python train.py --n_layer=16 --d_model=576 --n_head=9 --n_kv_head=1 --head_dim=64 --d_mlp=1728 --vocab_size=21823 --activation="swiglu" --norm="rmsnorm" --norm_place="pre" --norm_eps=1e-06 --positions="rope" --rope_base=10000.0 --rope_fraction=1.0 --qk_norm=true --attn_scale=0.125 --bias="none" --tie_embeddings=false --parallel_block=false --init="normal" --init_std_qkv=0.0264 --init_std_o=0.00466 --init_std_up=0.0264 --init_std_down=0.00466 --optimizer="muon" --lr=0.0149 --lr_mult_down=1.5 --beta1=0.93 --lr_head=0.00954 --grad_clip=1.0 --warmup_steps=102 --schedule="wsd" --decay_fraction=0.866 --decay_shape="linear" --final_lr_fraction=0.05 --batch_tokens=262144 --seq_len=1024 --doc_mask=true --train_tokens=1505000000 --steps=5742 --dataset="wikipedia_en"
MLP neurons of a small language model. Each row is named by its layer, matrix (gate and up: input weights) and neuron, and shows model dimensions 384-575. Each number is 128 + 32 x the weight over its row's rms, rounded and kept within 0 to 255. Numbers have three digits each. A neuron's up and down rows have the sign that makes its largest values positive.
After each neuron's rows is what it responds to, as a language model described it from the Wikipedia text at the highest values.

L2.gate1261:164102168132150149115143178154105158069109117093089129120105108073077151134100113199117154132093161110110126160220168123146137151128108149124122134137130169098060126154119130095083140117132088090079082177145106070142117095112188157137194137140142097130193161117083077153143155095095164111138070128117141123090100111073145074125051128038107182130152172150084150114141113117134090167153084128149159101123120137113122142099136134108166142150110176152103106130137100112109143125106104121149169091101037137151137138171125115166156192140110101149169131144127160156216070119171105159
L2.up1261:124060178113170097129115121130170139091111099041106093091068128155093173113158174165083180130128099199165135131094160102101120178080115115120137164113161191177112111146106132082134121061144155120115075116150059142170109150190152133092131152143157065137166181133131082087132170108110134117155143117119096108172133131104153152122151148118117125109097132124119157174091139190160085096062074156150121110125077125150120142186182099173196132140114143110129095094126128095126184135042106092116119144119086117150104132147071110124123115140141135121124101170141217130175192122136168144
Mid-name word pieces

L8.gate227:136183129101188105086109093089126135151114173153119156097115083154151104152111134091110157142118116112125157133117142127099105207114137132105107116148186149096129183143187122115150135132155166096104102119147152128085091103135187155126141135109164149111111107174189052129196107161180105174119126151113104102124092117078160151160163142141103081116153119078038158101143135070131110127128138117154132169164157144156188133125086147120163164119179121095132116189109098128101113193096131126136146147125131123185098113157120125172145100119113145137100089155135135098151094169230195112
L8.up227:125153088080201089139180101145132122159150089116146162152104154084134066129109182132129109145105176115095144159115136159186159135093123099116107151132119101215132105136147162090141079132074145118144177148110079162077123172179152136126183161163154114159083097150167114167107152145150091135088175180155093084146136084170112110178122093115152146139120107197089140126095103070161174167104145135121140111177076137109174158123124166174113106140121065128122116180099126151152133162164088126103059156046099074170092165141119184098154022109104113144158161180117122122122159154117081113
Word-opening subword fragments

L2.gate237:117106062124177079140110126174119117106095122113121129133139185115110144193164148088124175120110102162181136175078096137084166171125094108129117104152121141088128141111131086120148112136107164166076099094173149133121119103168109156116175106184168193144105090152113124136134140143129120095204136138135087119109112148130101111167135156083094070103141165178106097199100080162124225126116106106108096124062154124104099119105160167119132109121122130089131083101121194114145120150159142133144151143138121117079123164141171139127101116135166169120116097146096100084017141134141113117
L2.up237:140130111137156145137095069154132173111079054205166158060102129155125186095170181086157135162137152141094189121117136127120158086124151076092174151113129106117139081122103115138068183141120120114150156106108158177118119090097158168117120105092145124118134111138145086103182125092157156085176140076188147121141044129144136170158169109080145167144216132126087080093103180122114158122195121154118073164129155084109115116107092166135148109154083125140120156105112092111120121150121128117101105127127140134104089161169180173150091158100089169103087102149191075121097140158128109159
Post-clause prepositions

L2.gate1615:132164137087126088111122118173063105101185113088177161169149136131208167145154112118086118146143123141086119116162136106163132152203103151128099160104163171138143118097102127158117111129140147171132166125173119195145145116107101144093170125073067142099124171116132165108180094134135170169164161106092154121163159097129163168079154215119136059103125139177141127140164125174127132118173136143155147155136101053111127147108100129110146165064143207118137117131146125139190123178157092091136159154146099103131144128153152129150104098115125138157134128107143139128118128186066113083
L2.up1615:148120115076142102060113144167159018106139127136158128185181121081161107177122119168097072163108108109159115114076111085149125128134098132094122146105137148100152119094153087122094115120198156117133147134130161119135099166143138128161117162139090122090110197111149119076116132178114161174133097120145136116101115153119096124137116121110119110138128106115086090128147139136099146137157035145158176138102097201163161116179093119130086083185143189137104120111177145139138152071108143096123189110083149152200161112113143127090088141153093094113095166130144091078106097127048126129
Predictable mid-phrase continuations

L13.gate858:128169121155194157150083111079116145122166102146199109125153198188109154104082088114101142138165135145179157154110128093148059117067090128125150148094133176114159105134122100119173119089173126143159102133079121124143166089139180085138086217125184117093110160120153044165123091091157109118154111166160148092105129090184085127147136106166126120171163203140198121137118153133135121129172077094158058059153137119108107108088124107150119099142125114117089179119121197132112144131141095142163116151187131224142170130139101112166133108095143148123157125133080166070047165086124145147
L13.up858:122101132101151162149104076142127097145155170144189126099136061185133142183133109129071211148091150077131138098103158080224128128120108052159038150156108127139076122132115135133128100137138085082123162104135102126141135186137110130145127115165134116158104142116148165136149144124107092141132135105116126087126078123129082175182139098188089169102100165064161077111113120141126157141122158117172145097178175151125107121139149180138113131152192105120099121121114066150120095099121116122105067115117114165143138109106147128108146152127131036142123133134141100075103112124164070101
Before place names

L13.gate1259:167135070105185120135133128118139128128102076126120108119095117120121132105161171074145087109096148116130123150157124161149131083146139131143145055145137165173151104159112107131084131108114161096151127156074123142105104140099198157181166154132174077075130134071158091152110095099087072049125122089158121107084138092111136075124131176154090174144105100112123093114154105096114144079102170113162148123227139127114091087114124125157159115068179136115067137170129116113073139169118154151147186137138092169136128083159131137169100157118144096174143169180154142174139132151086156122
L13.up1259:168130112082155093121107117111126106150082126140119080136106119109126117094149144072097106076137162097113142108088088192109177134157178088148090050160163140162142113177133126154134157126092154107095113111115156135143132126137161073200118164078194081077147115091157128141147064121114104082162170086181182080083122084144118158122083129120137105113062106088091088159149126146072163146142131140116146147149157141052131079128132119167153131110124131119089105153165139118092090168132200173095170143132100149167115091177184128119119161145149101176120192166154172161184109065116085159
Inside quotes and brackets

L13.gate37:157152155157122149133139149150110130100132101123105100123102109152081154154110179084112108173092123033078124086163148128172120166078143065105151116103113151148166099140097161151114115094146138146095143095116165112156196012117108112118107164134138082131163162161140158092126075126145134136069058137105120068116189124154063151137097145151126142150112134126088127169139102149157136127111093149118122136122147138121114193160179106110215142107086097115100145137142095137186102150131138132114143143145175155139103150112119085137122181165080207116166074078154147081127185150101139118
L13.up37:119117155068157126089108156149165147110199116127121048146167108159150093127108161155148136109142136076131102108186171099132106097124107111109147105105125130071164093143126146129140094091172120150116182080076168137140154095101178181087149177178049086185051107148139154134086122138156171165067095141171107078113101145138149144148101102121090146078140149128077075194109158163132155068079107153082112160105147118135169152104166170084166103118160134094091118121130158113179139164140145168091055171096190158123153122175160129125119110083078120078103155125158139124129160144124130130
Foreign-language function words

L2.gate1497:125176120144105117163164132117192129096164160143119126142127171128112127090153090110184136126164110122118118175134167129079137134117136130133145138149107084146118072147149107112124105091127127149078180123154141110105058154123085155060131086110119134074145109119180081097151100153156144125152099153154098151111151184107150169113079122122126136096155144097125188140175149144090151107088100140113172189149053128139169075139128116130128122130080067096154130152072109139100119164098110197126139180170087118084160113208152126126105137143143112186153087177093157091124134129157146082
L2.up1497:145141114127175103090199158105142151138082140153148129125097153062161157147124187135191188147092143180125107172129098126125096160090121140111149109149088113113124155093139089161132163138100117074133183166098147092166127130087201122120132143113157083107106102136130122131122141099143094165122089121113119184096097084136153118119099144135129104105077096107080155146126183113120155110126158151126116158203102154093145099126155114135180110168167156125161177067101149172131085114130115075141041178114150120082146119109110137165159113102134097103142103155060156179116150116076134167
Foreign word fragments

L13.gate355:080173131137175118127137149083133109116084071126072137088169130150123144101132209026155113097136144111093080149151120131093180113107096134085182172100085144141105094136102144058151095150175198141097133120050150162120039174186155147095146141163095128092083133125184132104032174136071114119088117133168105155154178130157171083126138136096093151147166082143103137076146145145122056142127138131133128087183103118110098167179208120150096123143114118057098151182151120142143182109114105154102139144162037134125116040126097154134145143149163117128120141108094144120102145103097113087
L13.up355:151090120169108115120165091121099100140107146123112065129119135117159095103170143082202106068137109124131092130149103166125103137145123134090162107182127130160135106121100102099170084158178167182131172184093120146116089117166149163146120146160116171083115164100178144118111136117147145099146085147127114160141109123127083011150125121082144167167136144147120155082127167190117121132080111120123148098151142124157121149124128133148142141136163117093053166127133094119128071146162085163149129127126100124093055124120150127113165189086134212053118148102108108131069109107129126129
Closing-delimiter anticipation

L8.gate935:146079117113147074165123164136112126121126149163102127136090136120123186168149100180138162130179101137121092112095041152170130092152122117139113132188183145110136115121136154076123138118141137130195086057151147117083114089160103119128146116143152160176238138126153179089136149125057145091156153121137084102066147078111109128240123109117095138095094112092108166104118153143107126125133179151098172085087153086158132155143049087144082110208161151131137162194111071198069146167078132108112194117146137129102175081155149132113144161096129107121162123087133181141140100095128128171
L8.up935:185112157128147169164147119079109097082146114104076110096091158116145158139139125111091077146104124116151156063108121086132124087191138152160156107087144153143103157100096154122160093162201142119163066169141142093124130159215147124122079094060144108204137114142122132076099110113126162158119119131151127123072139144133157108138113123148108197154120116100158116086118151165113071153114138137101169148180087184142127175137078119109182147149119152138125120111107132194132156111134098125205101145162092100105131176148111154109151158190117189140133177102088146161130167103153105154
U of U.S

L8.gate1452:066172120126154111139163155134146141103174075158118165092147145186134142069167117112112157110101096134162122141043132209169181158149101141102202175131072157126139134139168099115166136162157149146167081128174135101117132089151102138150165167181138081131094128083173156081183078107077107116147066180120092148134165104166156182183142115125097097118066131173124156087103109118097131167129141090210132135087112125086153137166155156142142155176096177179177129098120170169135128140129131107121135177135121094083153067084119127063087133170122121131115128133152160127097163164190124137
L8.up1452:075109195078127136124076053077092136119142126072069093129171169113193098167126154111139137107159125155158112113134183132145123096109140165099142133076140132176055130107093149132126128145112135128151081141126167170113120063088110158035143089161136108097091094158089079140123153101082082109105061066111125095098148132105137133169081121115135073095112071133115127107169188160115141144145118117124108094114126127100138124110083122132176123183081123122130157093113169121159142136082159161087107149172178126112122136086123151071116100126143113071088092180122116070103132232104114104
Group-describing modifiers

L8.gate1094:100074076144168104127127104159096154103117128140093121129137104099154155133125131080068134181130129118186104156108140188096157128150169115085083130108127136188094159140167141151111113115111146103212113163153134134170129151109173123121164150173136131127102103151064107123117118149096151138080115168106090092165136172121132094093143134055143157119098139158132170135121143153128143133132132142117086158092151097120093140175132150111184114136177136153065130101096047178119145105157122142134108129177124073166180160143140130071133085118132103128112132139120193152126112126101178141
L8.up1094:161156079154096142106093140128122107124144125118122178159120114135137177116150113160124132124105121090162101132104157132124160143134168084094116106149143135125158136201183113122108118100117081102176129096127090123118085072181128109090121128106070110158140176161140094176148143107114134106112120135133137122141108114115138185134145097117075133074126156132113061086150140091134155152157156129124115169118161135172019146127103173151104100045149148101095134175086167123208103137140125148118114156150112134099115128162143115097104157098166081100173136158090172164133120092128151134
Preposition "in" opening time phrases

L2.gate1333:096121161147115145125132136154167151142223127176142104123099112149128154179106132090104137147140160116147087081141062179131147112167135105167111109105124151121143072150113195167133110142142213129111138097167129157111146141166173144066090164148131101143143115105107085164089071113142050090092108120155130139100085145113093101135105127167032183100126063141114129174128114156148093101113162124110154099119153108108173152134148130108089136125145081151154175081130151145128083083106144070187096114175193107109130137128143203125176096109125209082144120160137182143114175077103117069
L2.up1333:179145118074120181095140135142209134145131111184105141135143103096138088148132156130088134146126083122100084170108079152116100066161145142146123149157099166177189111081126162160171138125143068110168107114131108131130160151116127108131132109125096126155132121087134168147199164138121143089093169127131092110166159176166065134150173107117103067086154054133140127132098111135109065113075105143128113138107148119144138150125149123155088075111154121223157052168166145171079141130139125109129131133184152155153149101124130062151190186111174154135092168174073107185121152114152124138
Predictable phrase completions

L13.gate657:128137150111132150075159075122076145141142148135116156156136136110112165129089133114095098191116171081121096101098138145104140190102118160155114185166148200092126096038142091168109092155141114157129108142170159186158156084108092090097172160129052112093151131134157143157112137134159112151132066088128055103110140054105140107155151131109070159085107113169161079136173135156077134082133154139112125149160132082095128117100117113148142161130137124107116117101142103101106163132091154128133114104189102100124100167095127124078146207167068109163116100162108107128126122099127125092
L13.up657:127096157182160148153106140153129111197183144093094105186088103065113151195087089166182119146106104114160055166098173163135165114092134168150106095173137129128122064182091113092109109109077130138156107076133103149123158132086100174058135111122125124111149132134141138130181166132172121079088115105124142085063089091191141116107103102184141141106134118100122103165105119168147164112087089113174139114130126131151146155121147165128106124134184169106157128118088101129126137122139133168199115159121075118152148118143149130164133134094142199093119137150142163123091153145087085162
Group-noun modifiers

L8.gate728:121172107061114185114163108119126087066109152121125152144144135141165043124138149101093153148166191167136113128129113102081112100146157107106105168130099128160118135111103144165138118125143105084178131126139149110082136078081182129105141082138090138102132119132144126178130179075133114123131150095129111149119120149118134141178181123086181179142104068100062130168121015124105150125093174109162131128106084108120142152086129127081114181207152162145112093103102119118088032121190188117121125120158204090055092088164154102090187139124082193159106147178145123130118129156097123163
L8.up728:146115093078085137104073120153161117111136131157101143105085130127219135170173137100108129158107097107159087152072114120116118089176129162098217096164172154167089152171142161122082123154147148108151121092151147074134115142113170191166106076185134141145132143119168133100133151088139184116125143093133167089083143128148137094127147102130098170100096096116089141126117054142175132144166117130173147153081091101140128147153128145131172179220120186135122119177105125077099122112150130121196172046138143103075155084118111143103182075135112104134144080144071122134125114103153112061
Surname fragments in lists

L8.gate14:176159110183097121155157135143104115194193129089080163109115128139111115104165128201099109176169156105077069140112134108094098127075170099118061145144016147152121132148147122121170112141174123143088123147151110141143079106103166188105151065131145092135078152102128118100163134132126116141110187176171118162138113172095096184083107151112085090108153065095168137137146164163121153113115145100128136141152097134103101136084150157118087075181136202089071134137135134095078120174166157128116120120093119106128120127114085149153162204114099105116142138078132177099148133128103124127
L8.up14:151075129173146131128173142139146164119124112147150130068122175195150163126077161043176087038123141128123080108146146114171111111165127170135117142156126143106091185120138171103135183112127120115114086079143144110117157116167111194159137100139178117125145102134130098133038109152149191129153151153097200130079127184140162137150146103167154102121110124138143117143163133194148127187161086109161134108107184130091087143111165112119178149130120073132115172124137109120148129117155150134077109141107151110119079176133174130140117081151092120123116122089105153150123145096089153172
Table cell separators

L2.gate1525:126145133101101171160107149097107129162132128121075121128154143157172129115125098172120144160116131139175116180080168112114150123069133151097135094147106130133108120068087077109106142153097105107180156119238114145133189144137112128129158101146126151155193124079130058145161135101114147127114147168139102107142095113068110183133104159184151111080180134129115084152102069191103153130109118092125187122159125096172129066096177146121107120183112133146097156108130153186098111160098177173100131128119181101086173064111153115142096180141087069091073050100094134162139102079086162118
L2.up1525:118144093117107171095143156105098117147175114109099105069150111151099119155095124164117104156192106121159169091112124149135088143095100090083172135159124112095170181102106112125166135153095221132134212147155063154112195160109160155100110134171075166144117105156120090123099165129117169134173110161122157142182108136059151200167097120146138098050144167136204046133159158189140141078112114115122171164151112124155092055150104082106101116179139109159143129160138151144123117181136105097098124120148149113128126099171155182180157115070057086117134161128112150149212105119133145141
Table and list delimiters